config = dict(
    n_head=4,
    vocab_size=1728,
    activation='gelu',
    norm_place='pre',
    rope_base=10000.0,
    tie_embeddings=False,
    init_std_o=0.0109,
    init_std_down=0.00581,
    optimizer='adam_variant',
    lr=0.000726,
    lr_head=0.00332,
    decay_fraction=0.69,
    train_tokens=113900000,
    dataset='wikipedia_en',
)
MLP neurons of a small language model. Each row is named by its layer, matrix (down: output weights) and neuron, and shows model dimensions 128-223. Each number is 128 + 24 x the weight over its row's rms, rounded and kept within 0 to 255.
A block is one neuron, or neurons of one layer that tend to fire together. After each block is what it responds to, as a language model described it from the Wikipedia text at the highest values.

L5.down110 [119 187 107 115 116 120 171 113 117  94 125 137 124  80 129 121 129 122 167 126 113 132 136 131 184  95 100  83 165 124  90  96  98 111 142 172 115 126 138 134 111 157 134 139 163 130 167 182 128 137  93 103 131 156 138 122 112 130 120 114  90  94 104 162 144 114 123  91 110 136 109 134 120 142 115 130 106 146 140 136 110 162 150 186 148 130 182  67 126 165 156 105 100 141 145  96]
L5.down163 [136 128 195 153 137 109 102 101 139 119 158 140 140 143 140 114 113  99 156 116 116 104 102 160 104 123  98 139 152  75 183 126 124 136 104 121 136 165 122 119  69  55 156 131  99 153 163 124 114 114 114  94 155 131  72 104 123 110 129 125 110 143 122  83 138  98 123 124 172  76 141 155 108 161 136 123 111 106  84 154 140 146 135 120 158 152 148 133 150 119 143 177 132 106 154 170]
L5.down238 [119 125 144 139 109 142 137 122 142 161 146 121 150 135 118 154 106 115 117 104 154 140 108 127 151 139 119 133 135  78 139 121 161 132 128 141 141 125 135 103 129 146 143 133 153 127 120 131 151 135 104 154 137 151  77 142 156 155 140 121 126 181 101 141 124 140 147 113  94 141 123 107 114 153 132 125 153 185 136 167 146 170 163 164 151 110 143 116 106 106 115 138 141 117 126  80]
L5.down301 [ 86 171 150 154  68 107 170  79 131 144 107 131 104 118 165 122 147 116 120 154 155  89 132 117 129 139 148 129 163 132 157 120 155 116 110 146 103 115 126 123 114 100 127 128 164 131 150 107 162 130  91  79 141  93 113 116 150 114 149 109 130 129 129 148  78 138 122 137 131 103 155 120 109 122 143 122 141 148 143 118 157 104 151 126 118 147 119 122 128 129 136 131 195 129 114 108]
L5.down364 [144 123 141 147 106 139 148 140 100 151 104 148 132 145  99 126 131 138 138 133 133 131 177 126 128 142 136 129 173 153 117 118 129 158 162  91 161 173 158 121 141 116 146 134 138  81 143 106 132 118 138 158 154 123 144  86  79 135 127 135 116 145 136 140 153 130 165 133  97  90 114  89 102 109 126 105 111 109 106 151 157 113 119 104 113 106 121 106 108  71 130 101 143 130 141 110]
L5.down373 [132  90 150 102 133 171 158  99 119 110  98 129 147 123 118 126 128 107 122 136 150  99  87 141 129 105 144 112 118 116 134  98 146 127 108 176 109 148 129 149 121 123 133 138 109 149 145 138 139  93 144 116 120 112 143 162 137 142 115 168 131 160 128 126 117  91 112 204 151 142 107 127 135 133 146 120 140 126  89 134 116  90 140 129 103  98  99 115  64  99 121 119 152 115 114 163]
L5.down439 [131 169 130 157 175 123 118  90 155 119  88 140 139 104 124  97  87 141 138 102 127 103 136 126 129 144  72 121 109 149 136 149 114 138 103 119 122 154  82 127 120 102 146 150 164 156 152 118 112 154 129 120 107 196 120 145 130 172 176 155 142 103 125 123 126 108 135  97 133 114 105 150 137  79 118 120 141  91 135 120 111 141 129 111 137 114 107 132  99 114 131 113 135 136 122 109]
L5.down493 [ 69  89  89 112  97 135 130 131 110 154 122 117 101 118 117 125 138 109  84 141 152 120 147 133 119 167 129 123 122 106 158 138 111  89 110 138 111 147 144 117 147 117 121 121 137 153 143 102 112 112 122 123 147 115  91 119 113 122 129 154 115  82 125 121 137 141  52  97  88 150 167 141 176 167 134  86 173 154 158 130 126 129 166 118 145 119 145 140 171 140 136 127 141 158 132 127]
Responds to: The second word fragment of a word split right after a starting s or S, e.g. S-ust-ainability, S-old-ier, s-w-imming, S-al-vator.

L4.down533 [158 155 162 127 122 105 105 119 131 111 107 141 107 107 121 114  96 147 108 121 140 162 146 123 141 135 140 113 123  89 145 156 130 193 127 133 131 143 143 109 156 119  95 121 112 132 132 144 130 139 136 150 148 154 148 153  76 127  73 151 166 151 149 164 128 150  96 129 188 145 156 123 170 121 173 118 144 115  97 137 132 107 175 126 140  97 134 117 116 102 133 116  90  77 112 151]
Responds to: Commas between day and year in dates or inside thousands figures (22, 1990; 6,123), plus " a" after is/as and sentence-initial This/He.

L2.down130 [146 124 145 138 127 140 130  96 141 120  78 136 122 144 146  95 146 126 102 129 107 125 157 144 148 112 142 107  95 162 123  85 159 151 155 127 148 123 102 112 128 161 102 137 107 117 126 126 153 124 107 134 115 119 135 192 106 157 156 151 131 141 155 117 147 150 105 122  90 126 113 108 114 140 136 149 133 132  77 168 149 134 118 148 144  86 137 139 140  92 114 136 137 154 156 169]
L2.down152 [141 125 122 126 131 118 164 159 124 124 111 171 127 155 138 125 159 118 118 124 140  99 110  93 149  90 137 100 145 151  87 133 132 110  98 171 164 166  79 120 141 126  81 111 160 153 155 112 132 133 116 117 130 108 112 146 135 142 122 127 130 145  95 158 151 120 152  92  79 141 157 155 158 144 142 136 179 123 149 108 110 159 137 152 156  85 116 122  98 107 108 130 109 122 143 173]
L2.down176 [135 120 122 137 126 142 140  82 153 130 152  97 115 177 145 135 149 105 102 140 109 125 168 128 151 111 124  84 156 171 122 121 143 169 152  84 118 114 107 136 109 147 129 124 114 130 130 157 161 143 131 138 124 117 158 127 115 111 141 110 132 120 186 125 127 126 160 134 144 117 166 137 110  98 124 130 168 113 120 166 155 146 161 126 143 125 111  91 151 121 109 123 197 152 109  96]
L2.down343 [123 113 113 154 106 154 117 125 142 137 153 134 137 150 143 155 130 153 121 116 122 112 123 117 106 129  99 122 127 100 119 130 105 141 148 155 182 135  99  86 166 121 158 101 148 113 126 131  96 144 127 128 122 165  82 147 131 137 125 144 124 138 133 124 146 145 141 121  95 149 132 144 117 109 100 140 132 167 190 149 115 170 123 104 140 134 143 164 104 119 104 115 156 121 129 124]
L2.down396 [140 136 137 144 144 135 133 151 168 175 127 162 168 189 144 125 162 168 103 129 128 124 128 104 129 125 106  93 130 150 128 117  85 116 133 134 120 134 127 146 103  85 126 103 104 116 143 130  90 104 150 108 144 115 108 168 131 143  98  86 137 134 150 111 158 136  87 123 113 100 102 122 138 140  87 112 110 135  93 143 147 121 106 109 124  94 141 107 126  92 121 128 125 176 175 153]
L2.down416 [157 114 144 139 156 114 118 104 110  99 108 144 142 117 147 109 159 110  93  89  99 131 104 133 171  79 141  92 129 147 173  84 117  96 115 133 115 106 124 109 121  98 128 128 137 111 164 110 100 120 128  97 143 126 143 154 168  96 107 127 113 183 165  75 159 145 115 131 111 149 138 102 138 149 139 136 157 172 110 134 155 133 102 151 144  80 141  83  86  96 106 149 166 168 145 129]
L2.down690 [118 105 111 101 127 121 154 114 141 147 172 133 142 142 136 150 134 137 139 123 150 122 131 124 104 130 114 115  78 106 141 124 128 124 144 112 176 132 119 106 122 129 165 125 109 131 154 153 110  95 154 141 146 140 126 170  97 153 187 135 141  84  96 168 104 145 129 112 116 106 153 146 126 136 122 168 113  86 174  90 129 174 120 100 116 135 136 140  92 166  93 113  69  90 142 136]
L2.down840 [144 109 156 189 115 117 132 109 110 125 118 174 134 150 166 122 143 112  98 123 100 104 126 150 160 139 148 117 115 156 112 122 129 173 128 115 128 121 112 104 100  98 109 126 146 122 117 107 125 116  88 117 127 120 147 124 119 159 140 141 152 127 159 125 126 128 140 105 115 155 130 137 158 136 120 125 136 100 136 161 150 117 121 138 153  95 122 104  93  97 118 108 138 110 146 153]
Responds to: Final letters of capitalized acronyms and country codes in tables or parentheses, such as HU(N), CA(N), PAV(N), RS(A), and also period-plus-blank-line paragraph breaks.

L2.down190 [168 144 149 148  93 158 122 126 127 108 167 150 138 117 152 112 131 112 113 136 112 135 131 113 161 153  86 122 105 111 142 104 120 104 137 105 143 143 145 171 144 144 119 114 108 108  84 112 105 122 130 117  95 114 130 140 141 146 151 123 115 164 114 124  98  98 106 110  62 152 112 118 119 145 126 156 106 139 180 154 131 135 101  90 111 156 167 151  98 137 136 108 116 135  90 149]
L2.down363 [170 119 114 110 108 136 141 190  91 122  78  75 126  93 149 158 124 131 149 116 159 113 121 123 113 142 130 115  89 119  97 142 122 136 137 125 133 111 118  71 125 129 103 143 129 126 129 137 112 163 136  99 140 131 115 131 132 125 139 102 156 117 155 114 157 103  82 170 128 103 105 104  92 105 167 116 107 111 108 131 151  60 130 157 110 191 115 165 136 149 122 111 130 135 104 154]
L2.down418 [ 96  98 131 134  89 130 169  95 127  96 126 130 128 135 151  97 149  78 150 149 158 141 168 101  96 114 127 149 132 115 120 160 122 134 128 154 108 157 105 124 115 101 133 136 124 129 144 103 146 149 150 142 131 137 122 147 161 117  92 137 113  94 102  96  87  88  94  97 167 125 150 137 146 119 145 152 154  86 109  79 134 171 165 127 118 111 117 144 130 174  99  98 147 138 101 154]
L2.down479 [104 129 114 134 123 187 130 126 110 117  97 155 125 167 138 117  86 135 137 117 139 144 122 141  89 115 138 109 120 134 130 135 171 121 126 142 123 143 148 133 153 140 139 139 106 105  92 117 141 143 114 196 102 105 186 166 150 136  83 106 138 131 126 171 125 156 104 128 145 102 107 141 140  92 197 140 111  78 101  93 143 143 110 160 134 132 100 135 150 167 107 110 138 130 116 150]
L2.down512 [139 167 127 178 144 117 101 129 107 124  80 125 103 139 100 103 150 152 119  68 114 134 135 155 164 116 117 120  98 146 136  75 164 106 127  87 113 146  94 108  84 138 118 143 125 143 119 145 179 102 139 155  89  98 139 138 113 137 139 121 126 121  77 126 118 178 171 110 157 163 106 137 143 143 169 111 153 178 126 125  91 150 144  82  74 114 150 145 130 161 115 127 108 116 108 122]
L2.down737 [158 152 127 115 130 107 122 114 155 119 107 137 150 157 145 176 142  92 104  91 132 153 123 123  95 113 141 148 134 112 120 114 165 151 118 135 147 114 125 169  99 183 135 121 138  95 125 131 132  86  69 160 100 105 138 149 130 125 150  95 112 148 126 119 133 146 170 136 153 148 133  98 118 178 118 143  90 183 183 127 105 136 143 130 129 126 111 160 117 154 138 139 141  88 114 168]
L2.down741 [128 154 117 113 107 168 122 115 115 146  70  87 122 120 114  97 136 169  93  84 151 145  95 135 136 146 109 165  90 107 128 127 165  95 152 120 118 108 109 142 163 152 144 139 146  95 102 126  91 158 135 139 158 130 149 160 127 132 116 132 139 126 151 138 183 126 156 102 198 132 152 113 136 146  66 122 111 164 118 120 122 131 192  95 146 142 100 120 102 146 154 135 158 101 140 158]
L2.down746 [117 123 101 137 121  79 127  93 102 164 154  98 184 123 144 133 151 163 105  83 139 102 123 117 120 130 130 108 121 127 152 132 161 119 123 104 137 147 120 117 113 108 134 153 117 122 126 104 148 110 138 132 102 158 109 156 148 118 122 129 127  78 139 110 125 117 153  85  88 141 108 131 117 127 111 142 126 124 145 125 126 123 124 138 157 117 121  94 131 167 107 120 183  96 143 133]
Responds to: En dashes between numbers in sports scores, records and ranges (4–6, 3–0, 46–49 kg), plus mid-word pieces right after a lone first letter (s-ack-ed, v-ess-el, N-ot).

L5.down88 [150 157 144 147 141 113 113 135 124 133  56 111  81  91 147 105 159 120 123 114 114 152 105 121 151  91 115 119 116 121 139  89 119 105 156 112 110 128 149 126 119 129 141 124 128 153 133 104 117 138 115 139 121 124  86 139 129 108 142 111 146 135 129 159 121 127  76  93 106 127 117 107 155 145 122  76 132 116 161 175 126 129 104 129 110 122 121 137 119 148 122 143 151  78 105 129]
L5.down135 [122 150 120 112 156 143 128  91 138 142 146  68 105  97 117  78 144 140  90 138 132 158  97 102 128 127  91  95  78 107 153 112 152 133 113 105 111 151 164 133 142 124 134 143  94 140 102 116 121 109 121 100 165  83 145  84 100 136  86 149 130 160 141 104 105 120 134 143 106 124 136 130 166 112  97 107 120 111  93 156  95 155 171 113 148 146 122 131 148 109 165 127 185 131 131 119]
L5.down287 [110 139 136 133 138 141 158 134 127 139  94 116 157 140 102 130 106  98 115 127 168  88 116 144 103 133  83 118 113 132 137 155 156 171 113 140 132 151 117 161 114 130 154 149 127  94 147 118 120 155 141 139 137 140  97  93  96 139 154 123  79  95 153 118 140  81 155 170 170 155 147 113 122 136 142 188 119 119 141  86 154  94 130 145 144 146 160 104 120 117 147 187 122 146 131 175]
L5.down380 [109 151 132 131 114 137 112 144 105  94 106  99 137 129 126 148 154 146 111 127 105 101 156 157 116 136 126  98 101 112 129 136 123  95 116 159  94 163 124 128 179  85 111 156 140 152 149 126 149  85  92 136 128 104 146 104 160 118 106 141 147 152 114 135 105 150 140 156 167 169 126 134 147 154 125 130 142 126 136 135 112 104 176 105 167 121  77 141  89 136 126 141 120  97 123  97]
L5.down647 [151 167 145 132 158 117 114 106 131 153 114 115 100 177 121 118 113  86  97 140 156 132 139 115 149 137 155 136 114 119 163 139  73 141  96 122 160 118 124 137 145 126 148 119 139 100 115 165  91  89 108  78  97 133 119 167  77 131 112 177 135 100 103 130 117 140 100 116 167 133 152 152 155 152 162 118 133 174 148 119 118 123 136 165 141 100 128 104  89 109 138  88 133 140 154 166]
L5.down712 [119 173 121  93 115 134 125 119 142 120 132 104 139 134 142 124 129 103 138 108 125 163 145 183 130  90 157  85 143 101 107 145 131 155 110 146 166  97 154 140 138 152 127 145 124 103 103 169 117  88  75  70 136 115 128 101 142 133 164 113 182  83 143 151 129 111 114 140 149 130 138  72 118 121 135 139 142  78 132 137 137 107 145 120 134 158 200 115 115 132  79 121 151 107 149 114]
L5.down838 [ 85 116  92 131 148 165 149 107 103 121 140 132 120 190  95 136 142 178 135 126  81 150 121 151 134 110 106 121  73 125 125 125  93 109 154 138 143 118 153 121 108 129 144 132 135 149 134 176  83 118 158 173 173 134 106 131  93 163 143 150 111 137 128 129 113 120 150 137  93 115 140 195 129 144 130 116 123 156 159 139 123 113 105  87 143 139 139 146 124 133 138 125 111 116  89 133]
L5.down862 [141 153 126 126 129 130 153 131 110 162  71 147 138 125 123 137  96 109 128 160 111 135  91 139 102 112  91 125 154 199 110 134 103 106 145 151 125 100 106 121 129 138 116 131 135 142 118 124 150 111 111 140 151 133 127  93 173  84 140 164  96  78 106 135 153 106 113 182 125 169 156 104 157 108 135 102 151 141 132 118 111  95 156 155 127 133 148 164 126 126 137 129 106 145 101 154]
Responds to: Second piece of a word split after a short opening fragment, strongest for ose in those (those under, those with), also se-lective, H-owever, w-ife, t-each.

L2.down36 [154 162 110  75 165 138 124 134 113 159 121 147 165 142 119 114 159 119 125 127 137 116 166 115 115 153 136 115 119 142  94 128 112  89 165 112 141 124 103 167 124 116 133  92 155 114 125  98 164 135 108 151 151 149 120 132 142 141 148 113 131  87 113 160  93 168 151 143  90 154 100 120 127  91 120 153 164 106 115 132 137 129 121 134  95 132 141 134 104 151 141 117  92 185 138 141]
L2.down167 [117 155 130 116 106 129  78 126  99 165 116 125 125 146 150  86  88 133 128  94 160  73 107 135 117  90 174 111 166 149 161 114 152 145  70 120 120 120 131 140 138 167 127 168 126 136 181 148 114 162 107 103 171 141 108 145  83 132 112 132 105 154 121 100 116 125 101 126 109 127 158 103 121 155 161 125 137 108 145 101 164 153 151 126 165 115 146 121 141 147  98 114 119 140 110 148]
L2.down183 [ 73 129 103 103  83 143 124 118 131 135 142 140 144 134  86 141 123 127 128 143 115 123 117 146 107  89 113 170 157 126 158 136 155 160  96 130 111 119 132 134 108 148 139 140 115 155 133 183 116 146 128 128 134 130 106 130 130 147 100 147 121 138  82 151 108 115 131 181 142 132 160 119 110 184 157  93 153 155 122 142  99 144 131 107 101 123 126 149 121 142 152  95 106 124 130  77]
L2.down308 [156 120 184 130 176 108  90 142 174 118 120 116  95 111 106 140 105  88  72 166 135 117 142 131 138 119 119 122 136 123 164 157 105 126 127 128 149 166 144 100 154  82 106 123 134 145  87 130 120 169 169 123  83 101 122 110 121 143  99  90 104 131 140 116 140 129 109 114 159 166 128 118 121 133 117 120  83 142 126 128  51  79 153 119 110 157 140 166 158 106 147 110 125 139 130 153]
L2.down365 [121 151 123 113 145  93 150 125 144 106 147 121 117 155 117 108 155 150 124 158 141 124 152 132 138 186 101 143 122 153  98 146 109 150 176 135 141 200 135 136 131 118 146 144 140 147 142 148 144 103  85 127 106 158 150 122 128 131 159 150 150 155 161 103 200 128 121 112 127 150 121  92 133 106 127 164 119  91 121  97 114  95 144 155 138 127 104  71  83 127 107  91  79 167 125 121]
L2.down467 [162  95 112 135 143 128 125 126 141 157 120  95 117 170  99 153 112 115 132 149 110 130 122 118 111  85 131 121 140 116 131 156 111 144 128  77 142 154 131 106 129  93 112 150 105 140  98 144 133 172  58 145 125 143 159 117 104 115 182  88 155 138 145 117 129 137 142 125 134 128 137 105 135 106 165 142 138 157 129 148 152 125 160 122 127 135  98 129 133 120 143 128 100 101 132 125]
L2.down502 [111 134 153 127 123 141 117 141 120 117  87 110  96 131 151 165 133 127 104 114 123 108 125 165 131  96 172 118 115 116 107 137 171 168 155 107 185 157 148 131 131 127 117 182 146 123 129 173 171 139 112 126 149 106 137 100  90 111 131 131 141 128 158 117 145 108 111 131 110 120 140 159  97 187 124 134 100  89 143 146 148  69 114 106 173 153 113  78  98  94 124 100 160 106 124 114]
L2.down511 [172 137 105 131 141 141 108 107 148 131 155 106 107 134 121 131 117  96 118 112 118 170 115 145 118  82 147 146 116 122 132 149  79 147 102 105 125 177 160 155 123 142 133 142 117 143 133 192  90 145  98 103 155  89 129 121  74 134  83 155 124 121 137 160 139  68  86 139 142 122 104 121  99 141 148  94 102 154 177 113 112 147 190 122 126 132 130 158 122 177 168  99 135 126  96 113]
Responds to: Commas right after the first digits of large numbers in tables (turnout, attendance, 2,213; 10,000) or after dates' day numbers; also word-middle fragments after an initial letter (van, front).

L5.down141 [132  95 131 123 166 152 174 147 114 176 139 156 135 134 156 131 142 108 146 137 172 116 135 115 149 156 142 119 152 187 133 129 145 126 157 134 137 127 116 148 125 161 121 179 101 167 121 128 156 153  77 153 111 124 169 151 135 131 141 122 118 126 121 129  92 141 138 120 129 100  89  80 115 138 112 155 114 112 135 150 160 130 145 157 155  95 113 120 145  94  92 145 158 107 129 105]
L5.down316 [124 149 140 119 117 114 123 132 134 209 109 170 120 135 122 112 124  89 139 126 120 117 116 110  99 120 125 122 154 134 135 160 118 141 108 128 134 147 161 142 146 149 124 169  64 121 115  93 115 122 110 137 127 129 113 158 140 152 144 121 139 109 119 132 121 133 133  91 121 113 145 145 163 108 129 155 139  56 149  97 134 119 145 126  98  61 144 110 159 106 144 125 109 133 109 127]
L5.down394 [107  75 128 126 120  93 121  92  96 149 132 137 127 142 163 117 144 109 145 157 183 153 170  85 138 150 139 132 163 120 139 113 137 143 132 128 147 167 175  80 107 144  89 126  84 163 113 122 184 129  98 133 102 114 143 108 175 128  92 134  95 122  90 126 128 118 128  73 108 110 116 121 158  95 168 109 135 105 160 134 101  82 128 156 129 128  81 150 147 154 122 125 156 105 134  85]
L5.down404 [133  71 170 163 173 137 141 162 106 146 151 119 155 122 141 133  83 107 143 139 148  86 115 108 113 126 106 152 127 131 134 158  80 119 126 137 104 130 102 162 141 130 142 153 149 152 146 155 144  92 137 125 123 138 177 132 101 116 140 135  73 110 107 162 150 133 137 176 142 158 137 112 170 121 102 103 138  91 162 147 140 159 152 132 152 121 125 150 154 100  95 115 115 107 140 138]
L5.down434 [134 133 104 100 167 142 119 126 131 139 105 124 116 123 132 146 123 126 115 185 140 107 137 106 178 144 146 119 141  99 104 131 160 131 174 134 141 129 169 185 128 109 114 139 122 146 107 133 111 156  97 116  83 109 123 119 132 119 156 138 133 152 105 127  86 157  79 122 131 158 121 141 164 119 167 143 104 141 106 128 192  99 137 106 127 103 138  74 151 141 154 142 110 114 104  91]
L5.down756 [122 134 167 140 104 141 174 138 154 116  76 137 108 161 157 128 164  71 107 143 139 136 152 126 119 107 134 122  86 140 115 133 125 146 119 153 135  85 149 109 119 131 157 150 177 122 132 111 188 133 102  79 148 125 133 100 166 106 142 162 122 156 177  93 118 131 136  98 137 147 122 104 154 120 108 102 132 125 100 151 145 137 143 122 162 127 120 153 110  82 157 114 129 108 159 102]
L5.down787 [ 87  82 121 133 110 150 138 112 106 125 137 133 151 126 143 141 141 144 155 157 132 120 131 117 131 137 131 156 159 156 148 124 127 176 135 121 122 173 114 130 133 128 152 157 148 118 108 108 136 173 123 118 157 116 157 144 142  78 137 114 101 104 110 163 108 152 139 183  96 121 158 137 132 155 137 136 160 130 129 123 130 126 145 142 174 136 147 149 116 157 153 133 102 118 110  78]
L5.down835 [159 137 144 163 141 114 128 142 156 111 123 130 102 124  73 138 131 129 135  98 127 140 139 129 103 146 135 117 133 118  98 131 148 140 121 127 102 133  97 104 100 129 121 127 115  76 129  80  86 146 102 114 172 147 171 156 146 161 158 134 111 131 155 125 131 145 132 112 123  86 109  68  95 138 127 166 135 131 166 139 143 168 163 107 130 111 139 128 102 124 124  94 128 129  80 128]
Responds to: Final pieces of capitalized acronyms and the closing quote or parenthesis after them, e.g. the N of ISSN, (ARIA), "WSM".

L4.down28 [118 142 117 138 128 145 128 149 150 142 154 132 121 133 119 144  96 155 137 134 125  97 123 120 106 136  82 134 129  97 115 117 143 156 146 146 157 153 132 135 151 140 157 112 129 109 124 121 122 113 141 126 156 110  75 120 118 174 144 163 118 165 109 132 148 151 119 124 102 118 147 114 104 167 103 144 121 182 129 170  94 153 145 129 152 113 145 123  96 125  92 152 155 116 104 112]
Responds to: Word pieces inside a split word, such as inc in provincial, ief in relief or chief, and v in conviction, plus dashes, slashes and braces in tables and math.